MLP neurons of a small language model. Each row is named by its layer, matrix (gate and up: input weights) and neuron, and shows model dimensions 384-511. Each number is 128 + 32 x the weight over its row's rms, rounded and kept within 0 to 255. A neuron's up and down rows have the sign that makes its largest values positive.
After each neuron's rows, "fires after" lists the tokens most often just before its 100 highest values on Wikipedia text that the model never trained on.

L6.gate882 [ 82 143 140 141 166 153 118 122 104 122 140 106  69 127 117 160 129 117 179 159 136  99 145 116  64 102 104  93 117 144 111 132  99  66 161  90 129  83 153 181 111 138 151 131 166  90 147  85  86 168 113  63 152 151  99 203 107 110 173 118 108 122  80 120 126 164 172 141 133 102 152 119  52 173  76 137 117 134  94  97 121 114 145 160 135 148 139 130 157 107 157 120 109 101 139  92  92 153 115 171 106 131 144 136 180 129 113  96  86 105 163 111 116 133 142 152 134 120 184 135 131 164 137 182 125 157  89 137]
L6.up882 [ 86 168 126  76 134 133 137 115 126 157 109 107 156 126 137 105 166  65 112 123 170 131 144 170 220 126 122 154 173 139 117 161 147 139  94 112 191 108 117 112 160 106 180 119 160  67 100 127 143 117 158  58 178 122 159  88 115 118 154 129 117  99 161 107 101  98 170  85 122 117 132 159  91 141  57 128  94 102 199  97 132 165  97 135 142 125  91 114  88 170 109 134 168 144 178 137 153  84 143 101 129 160 110 165  98  61 157 121 117  74  95  85 165 134 100 103 148 161 164 125 124 161 112 151 137 102 131 163]
fires after: " is", ",", ")", " was"

L6.gate1461 [102  70 125 104 111  97  71 135 128 111 109 192  96 116 141 112 123  96 158 111 100 129 130 115  92 164 110  88 101  98 107 116 127 159 105 142 158  96  92 217 120 126 169 146 113 132 234 141 161  87 162 141 114 169 151 146 137 109 117 119 149 141 119 171 153 120 129 115 115  95 150 124 160  92 113 118 113 113 146 171 174 177 116  82 109 148 116 156 182 136 151 141 144 143 122 146 111 138 111  88 101 143 121 131 166 172  84 144  83 188 156 137 140 129  86  94 129 155  69  66 115 120  63 151 123 156 113 142]
L6.up1461 [107 155 163 157 128 120  84 137  84 193  91  98  75 111 100 132 124 122 188  93 177  88 119  90 104 155 110 103 130 145  99 180  95  86 149 121 130 156  89 127 144 112 124 150 168  97  78 181 141 140 140 133 113 122 109 130 103 127 172 123 105  86  87 118 106  85  83 110 105 182 137 169 132 136 112 129  61 175 146 131 159 139 136 121 168 157 130  73 118 125 139 152 181 130  79 185 153 140  89 112  83  62 156  64 135 118 159 176 175 101 140  70 153  93  86 130 112 126 177  72 110 112 147 148 104 153 151  67]
fires after: " ", "–", ",", ".", " $"

L3.gate977 [152  73 157 145 131  98 176 142  51 135 151 147 109  97 100 139 161 126 126 136  83  52 121  99 120 137 143 115 149 104 104 159 101 161  87 108 190 181 166 166 141 162  82 124 189 101  90 162 129 143 160  84 152 170 167 172 136 153 108 118 128 100 152 101 131 101 170 152 124 116  72 118  92  94 170 154 120 128 154 201 181 113  87 136 133 156 151 142 129 150 132 158 147 153  86 151 100  90 160 115  69  68 164  91 123 141  67 125  76 139 179 125 162 109  78 147 169 103 149  73 101 109 159 214 108 125 137 160]
L3.up977 [131 175 117  68 149 167  79 101 118 131  86 204  90 176 134 140  65 105 163 108 100 139 129  92  99 122  88 168 112  93 113  67 155 118 167 166 160 187 132 104 158 166  91 161 180  52  97 147 140  83 114  72 116 126 206 129 133 114 130  74 164 162 131 159 172 148  95 117 108 101 159 126 131  72 141 102 113 123 136 158 155 154  90 146  96 120 115 129  90  86 110 112 132 164 143  65 167 104 153 197 105 127 187  93 137  92 110 145 149  87 109 142 171  89 144 186 109 160 133  82  97 116 155 165 144 121 125 142]
fires after: ",", ".", " "

L5.gate996 [ 83 121 145 149 129 119  76 116 104  88 165 141  98  86  77 178 188  47 151 155 203  95 121 136  79 206 200 172 143 132 161 111 105 138 125  65 113 139 129 135 117  95 122 118 136  65 188 107 143 162 159 111 123 136 145 117  73 171 117  94  93  90 140 129  76 157 142 118 137 136 148 124 139 103  74  84  88 110 133 114 101 101  81 102 111 174 105 106 157 102 146 153 162 150 135 122 185 128 106 138 177  96 160 174 126 159 126 146 113  95  97 101 171 142 112 141  95 132 107 138 145  86 114 179 134 140 105 100]
L5.up996 [213 160 173 162 156 123 154 117 110 106 161 183 156 106 146 157 137 142  49 166 143 144  84 106 132 154 125  62 154 155 155 154  88 113  89 114 133  86  90 176 205 146 131 169 113 136 151 169 170 133 108  81 166 123 183 139 197 113 125  54 114  90 153 130 126 156 179 109 110 100 152 129  90 127 163 161  97 129 161  75  90 120 127 182 155 132 105 113 116 133  77 158 133 135 125 199 126 168 177 104 168  60 123 142 174 125 146 135 127  62 125 102 162 150  96 131  96 158 200 127 121 159 140 134 140 100 138 160]
fires after: " |", " ", " was", " is", "201", "200"

L5.gate583 [142 153 150 156  95 118 100 204  98  53 111  41 119 102 110 118 112 128 164 133  85  76 169  78 141  82 198 172 115 111 207 142 139 159  84 113 155 126 125 150 124 127 136  82 167 119 170 149 136  91 121 164 123 122 101 140 171 132 102 134 145 165 159  67 160 162 173 159 120 121 110 122  83 116 122 144 121 148 122 157 152 136  86 133 144 186 129 144 132 128 168 138 151 175 157 144 128 152 184 168 143 128 111 151 110 138 166 140 185 136  95 111 144  60 110 144  95 134  77 149 152 199 132 126 139 123 111 117]
L5.up583 [ 87 116 128 113 117 150  69 144  80 155 137 162 160 150 172 145 154  63 180 146 130 101 142 125 117 148 109 126 109  93 144 171 124 166  82 130  68 173 157 161 139  98 129 132 136  78  58 132  95  58 126 129 161 163 148 124 148 171 173 119 168 137  27 124 150 113 167 138 142 141 126 122 134  92 225 119 149 117  93  81 162 102 118  88 161 112 155  97 183 120 117 128 165 151 158 163  87 122  98 137  99  99 119 137 151  91 186 153 157 144 115 176 132 169 117 154 140 143 118 152 117 147 141  64 113 122 102  89]
fires after: " ", " CD", " the"

L3.gate573 [128 127 107  88 164 141 132 104 101 123 101 112 117 124 140 166 213 115 153 147 119  97 148 106 109 117 177 150 108 147 129 123 101 155 103 132 123 145 169 156 175 146  51 162 132  89 151  58 106 111 104 109 102 102 117 148 145 130 113 136 138 129 132 110 111  95 114 108 125 160  80  77  63 146 168 149 115 129 116 148 114 131 120 138 135 152 130 122 105 101 163 139 117  97 129  92 147  92  93 159 151 139  59 133  95 118 142  91  87 122 137 129 113  43 141 109 143 101 140  87  86 168 123 181  91  83 156 166]
L3.up573 [ 85 130 151 114 174 103 112 128 137 144 135 145 163 132 124 115 126  52 161  76  87 154 177 148 177 101 100  63 117  43 145  94  96 108 139 126 115 207 140 132 128 102 126 110 171 141 123 137  51 158  87  97  83 164 204 104 133 186 104 113  98 171 120 144 131 190 108 137 138 151 115 149 179 170 167  79 181 151 120 124 197 153  55 148 137 154 123 114 116 118  74 163 175 161 147 135 145 113 119 115 140 123 134 114 148 173  98 146 166 135  98 131 164 124 158 165 142 143 113 149 117 132 133 140 154 123 117  78]
fires after: " ", " a"

L3.gate440 [104 156 130 166 130 153 181  67 129 118 111 135 128  98 159 149 101  56 145 149 147 178 165 128 127 152  98 103 154 141 144  89 107 110 118 148  73 125 161 123 139 128 136 185 130  85 159 140 119 135  71 140 111  90 105 195 143 153 141  91 131 118 119 122 159  91 156 169 163 114 134 147 167 130 103 103 104  48 116 144 145 112 106 135 177 124  62 121 158 125 116 130 158 137 107  93  89  76 124 152  96  98 137  69  83  96 128 158 163 161 162 105  59 141 127  90 110 106 120 127 168 157 139 141 150 121  57 128]
L3.up440 [ 82 149 171 149 141 142 186  74  67 125  88  92 112 110 152  90 162 153 109 140 114 169  54 120 110 144 108 156  91 129  95 123  64  95  73  72 173  87 177 177  88  71 149 111 102  79 172 145 171 114  92 145 131  92 167 110 150 151 141  32  68  95 169 102 165 116 180  67 160 146 136 133  75 115 141  99 171 145 108 127  90 141 128 129 133 129 123 166 151 135 128 131 163 150 102 110 142 116 152 122 121  59 147 155 174 133  98  94 210 100 163 152 140 103 135 116  94 157 109 119 112 139 161 138 110  70 140 130]
fires after: " ", "200", "201", " (", "195", "-"

L5.gate1228 [184 177 127 112 133 133 114 142 126 106 109 158  73 112 135 131 147 157 127 120 129 132 114 130 147 113 145 124 132 104 119  97 130 121  98 131 181 109 136 129  96  54 133 126 100 116 182 139 147 120 104  77 140  85 141 124 114 133 170 152 134 149 182 106 191 121 153 168 123  30  96 146  90  99 124 159 142 108 111 153  87 151  45 130  84 127 188  88 123  50 157  92 119 113  97 124 159 144 146  93 178 144 203 104 164 136 148 188 124 193 107 124 147 108 108 170 170 151  87 168 145 161 111 142 160 156 122  86]
L5.up1228 [112 121 171 124  71  82 122 155 127 110 117  95 158 123 178  91  91 103 140  98 100 125  88  27 122 179  85 113  48  83  94 144 151  91  54 127  87 150  59  66 165 133  74 155 132  98 147 104 126 130  58  74 110 102 174 133  99 159 126 103 175  78  95 156 146 159 167 160 112 137 191 147 143 150 197  76  88 115 124 102 145 136 125 141  94  72 163 138  98  83 150 160 107 190  99 105  96 118 102 116  88 139 137 134 147 124 145 171 119 164 140 142 215 134 110  94  63 130 114 166  84 103 113 125 107 162 124 112]
fires after: " ", ")\n", "\n", ":"

L5.gate1663 [ 94 167 119 143 101 155 115 152  90 143 139 151 113 127 122 132  89 120 190 195 126 106 133 211  98 134 146 134 135 115  65 138 126 144 134 139 137  59 164 100 131  89 160 102 141 150 157 142 170  75 108  80  90 162 187 209 151 113 226 182 130 136 116 147 161  88  78 130 114 165 152 152 144  95 106 122 106  95 123 145 149 175 101 120 118 127 109 154 147 108 194  80  87  82  61  79 150  97 183 130 137 128  68 189 122 139 118 157 113 109 100  66 119 101  77 115 130 152 183 130 173  68 160 134 140  86 113 162]
L5.up1663 [100 188 119 123  99 162  57  85 103 125  90 148 115 116 139 126 146 134 194 115 168  97 144 128 164 129 125 160  63  63 152 102 139  92 127 144  93 162 124 142 104 138 117 122 121 114  57 106 176 140 117 106 104 177  96 146 141 144 169 142 134 206 134  75 125 106 171 145 196 120  99 118 123 111 173 126 164 157 133  88 127 107 122 127 145 128 149 122  98 150 132 193 156  78 161 134 127  67 157  89 105  82 112  99 154  75 173 101  67 145 136 161 153 102 121 148 136 126  46 110  90 161 190 114 177 162 127  70]
fires after: " ", " −", ",", " ("

L5.gate1838 [114 113 159 143  73 128 137 120  86 166 129 140 125  82 120 157  78  78 115 150 165 136  88 160  60 152  97 104  18 103  39 171 169 116 187 149 147 183 143 139 104 142 148  53  95 143 156 142 109 134  94 124 178 176 149 136 149 150  89 142 150 145  80 142 105 121 101  98 105 151 196  97 132  39 109 135 165  98 108 100 143 150  92 169 140 153 131 147 116 110 140  84 145 183 127  99  92 111  94 155 137 104 155 133 203 159 128  99 108 124 115 113 109 101 140 109 159 144 111 148 113 114 143 138 103  73  80 138]
L5.up1838 [ 50 138 147 137 143 102 123 141  82  88 100 126 107 113 138 164 103 100 128 125 193 124  96  96  89 104 118 119 160 165  94 143 101 168  52 126 110 122 169 209 109 115 109  70 123 140 144 155 134 153 100 126 140 149 107 119 135 129 115 138  95 120 107 123 145 168 130 121  72 156 156 103 149  83 155  95  29 131  95 157  67 152  86 148 110 138 103 113 108 222 103 122  91 156 160  91  69 109 152 138  58 151 143 121  93  95 124 145 121  89 214 163 114  96 122 154 114 177 136 141 131 118 142  80 132 112 169  96]
fires after: " ", " (", " |", ".", ","

L6.gate1481 [136 107 173 136 133  52 118 186 109 101 155 123 181 136 158 143 122  63 134 127 156  96 195 123 184  90 132 195 215 130 159 205  95  74 180 168 114 133 119 166 145  92 106 126 120  80 141 129 147  97  80 120 151 102 103 145 137 149  98 146 165 112 188 118 158 114 144 134 110 146 109 104 106 154 133 142 131 141  92  94  85 143 183 101 134 188 181 163 136 111 159 118 145 114 197 108 171 131 106  98 112 198  93 124 138 152 177 159 139 115  80 174 121 109  99 157 100 149 134 123  98 133 171 109 213 105  82 106]
L6.up1481 [221 101 114 141 169 127 168  99 138 158 156 137 118 160 123 170 119 121 150 106 130  72 125 141 123 174 148  81 101 163 118  86  95 171 103 125 151  54 100  89 128 129  86 169  77 107 119 142 123 117 166 175 170 123  85 139 168 105 196 113 128 189 160  71 179 166  90 164 170 139  43 119 126  71 159 121 189 112 144 148 111  67 163  93 126 138 151 110 248 128 127 150 137 141  86  93 114 128 133 123 156 142 140 130 140 124 161 128 189 176  81 127  88 156 139  80 108 123 114 100 179 112 102  90 116 116 134 155]
fires after: " ", ",", " more"

L5.gate1258 [164 215 189 113  98 130  88  99 138 150  87 150 156 125  88 127 132 118  89 126 138 176 145 123 116 136 153 163 125 110 175  95 161 148 123 144  71  79  75 168 129 119 101 120 124 149 101 110 137  98 149  78 150 180 185 112 149 128  78 177 114 102  95 104 109 186 120  87  58 114 106 139 122 131 164  81 138 115 126 130 145 106  89  47 185 122  89 134  87 174  37 164  85 165  83 161 116 128 150 109  86 166 117 137 154  97 143 132 156 102  89 165 143 163 137 134 121 166 171 171 159 144 129 151 117 141 139 141]
L5.up1258 [124 173 151 176 167 115  98 145  97 120 128 140  99 157 121  59  96 140 197 166 129  98 115  74  76 174 163 149 122 110 191 155 125 136 111 122 187 101  52 135 120 123 123 106 120 132 124 102 185  96 119 115 111 178 161 113 152 146 206 124 116  75 121  92 137  89  85 127 103 147 159 153 128 195  94 146 173 147 144 166 159 110 106  80 102 150 111  95 141 160 159 141 103 109 107 118 177 146  73 119  91 133 155  71 149 146 127 111 114  71 155 119 157 115 126 129  63 111 142 101  92 111 174 170 113 195 129 125]
fires after: ".", ")", " ", " −"